MLP neurons of a small language model. Each row is named by its layer, matrix (up: input weights) and neuron, and shows model dimensions 368-495. Each number is 500 + 25 x the weight over its row's rms, rounded and kept within 0 to 999. Numbers have three digits each.
Before each neuron's rows, "fires in" lists the words (lower case) most often at its 100 highest values on Wikipedia text that the model never trained on. A number after a token or word is its count.

fires in: "city" 22, "area" 15, "time" 9, "country" 7, "world" 6, "there" 4
L4.up634:482496533503489493493460503513537492484485519461460510471465486503475490494497503491539460500474483477551502485454495522484521523567498519506520510506494490510485545512525475522471484528514463543570548486479509499551467457499532524498504507481479497507532470461539474520530513495533482478511496476502490496500536485501501515449554483506463499495483479509538494482509554545525477511457

fires in: "and" 50, "or" 9, "of" 6
L4.up128:477482552495517503503462514505518486523491504495510524502510506528474519540451494492456456485450468520500449500503523470475487538564522513511532484506494506511473545489564555508473485488508508503524493516500511507503527486488553583529494559473470528505478489500485487484476525525520512484485491496440456540490510516470481527504500459506506516480498471492472491502512494507482488478502

fires in: "long" 17, "early" 12, "late" 11, "short" 7, "high" 7, "small" 6
L4.up792:503476495517498525498543469504538542482485450477517512511511489509472510503498479478533487486506486493462526540481487530510445516509481489476525517514519532495530510511510496527505521502470439504544508488542532519504506491483506526501491485492470491494509491463486522482514517495512483448481465505469472520499505505538485468483521524477468465490503514514491496453490482500512511497544

fires in: "by" 48, "shortly" 6, "on" 5, "12" 4, "late" 4
L6.up688:517498475515521556480522480491474526531525491472513514491499479483531463500530461515526504527517515496535486457470488541486515471518488498509512470550522440446483481494539473511525518509480513549524490482530475471460529508484524528490540441502542519509508519489520507486539496497498507464494464496532547485474526523496495528467505510532483554525508496477509488508483474518477468498462

fires in: "number" 13, "score" 12, "year" 8, "be" 7, "cost" 6, "no" 4
L4.up747:543552475514513497498528530528501490488480485525492478512489497487537477500530517547506523508498468470535492512478537529481465510493511500500478503488521517517471525503508536485516547490532505543498515480502488472518498506535497504525522530515461496516528513493513477512454525485487525510489523506524537522494521526528514498503567492477548514463530483490481467520466474496517527478523

fires in: "born" 48, "him" 15, "men" 6, "women" 5, "footballer" 5
L4.up1023:520520541524494485501475511500583469516511506502519489511490493508487464526526477519489548483542501487499516481496463512487477510497521488475518499453489470547566482503515483524454481534508509508489517503595495538527518503487522507467466533504543481513481501508502550506504498502518461497492491485536498464497536566490529453518477531466514487483520468464479475517513502529474470497549

fires in: "to" 36, "would" 11, "should" 6, "have" 6, "having" 5
L4.up40:489532485470510528516494453480490508498522514490471463521497480502505485480536485520457481492513442527502487516477520491493513493532462488440524535487495490512540475531495479506476517486515552483526487527529455521492508428500509531536519539467504461494447522544511523516483473486491488531468477551507485519511498497527488482542520520508502518485539493491516506496455512516507479500517

fires in: "la" 27, "county" 20, "see" 7, "north" 5
L4.up820:522463509474493505525477520498511457480548490469475490518482465513533517471498528512501497482504539517525527587480528525472507470516496476518518494502518499489482502507490522513532510529516489492522543491434512540507463500563509530481467503454501453470497532503528475501506517489523539438469505490478512520503507500506493492515488497482465469492517460505488519501513498475510541499531

fires in: "more" 22, "less" 7, "rather" 7, "older" 5, "so" 5, "later" 4
L6.up314:525460503528496505497491520517556499543468519498483470489537510491442488453525508502533491573539484463488501484500518507507494459512479520480491472516469464501524521550492499505513518551471449484536485480527514482482502529522512481488510476540527485476495519509451526484517493467497467511497495462513516486517494527543514484535507477483516485469491487497521479446470493500507486509501

fires in: "be" 37, "been" 21, "later" 15, "first" 4
L4.up35:518485474521481523546508494447550506508480467514449489495480503489524436534513521505493506483519481531487440527519459445480513467485506473485518530539503506525521492490455533508512489509507494500475510516482507506557496530472535517495492486483490505495504492502480471499503517484534525510465498500475459457464495481557500472538517471532520476544475505501495486504488474472531462482539

fires in: "of" 23, "team" 8, "show" 7, "given" 6, "award" 5, "testify" 4
L6.up968:489460473465486477498531495485503521526484470493495536502495466506518503485489514513476480500494520498479501496499503524506501499487477524509477466494496475483478564501510507502503542508492534523495498521531535476491540494514474507489482521464527552520524538492537501510511489542487491516492484548490485520468519502520523494526507511492479548533492520504473521520482511510519487557530

fires in: "high" 27, "low" 13, "small" 6, "quarter" 4
L4.up236:519482465496510509528483496486501499520507516473508489492516500498491490517516513469475490475454555432519519494502512552514493489530465510491514518492513508532508521456451457472526515506512493508486541470479481489449453500477492504502581472505518504489489460482535471488479552511523525518539512490501515481492511540511428483504504527464531478492522482490514506462527467485507469475506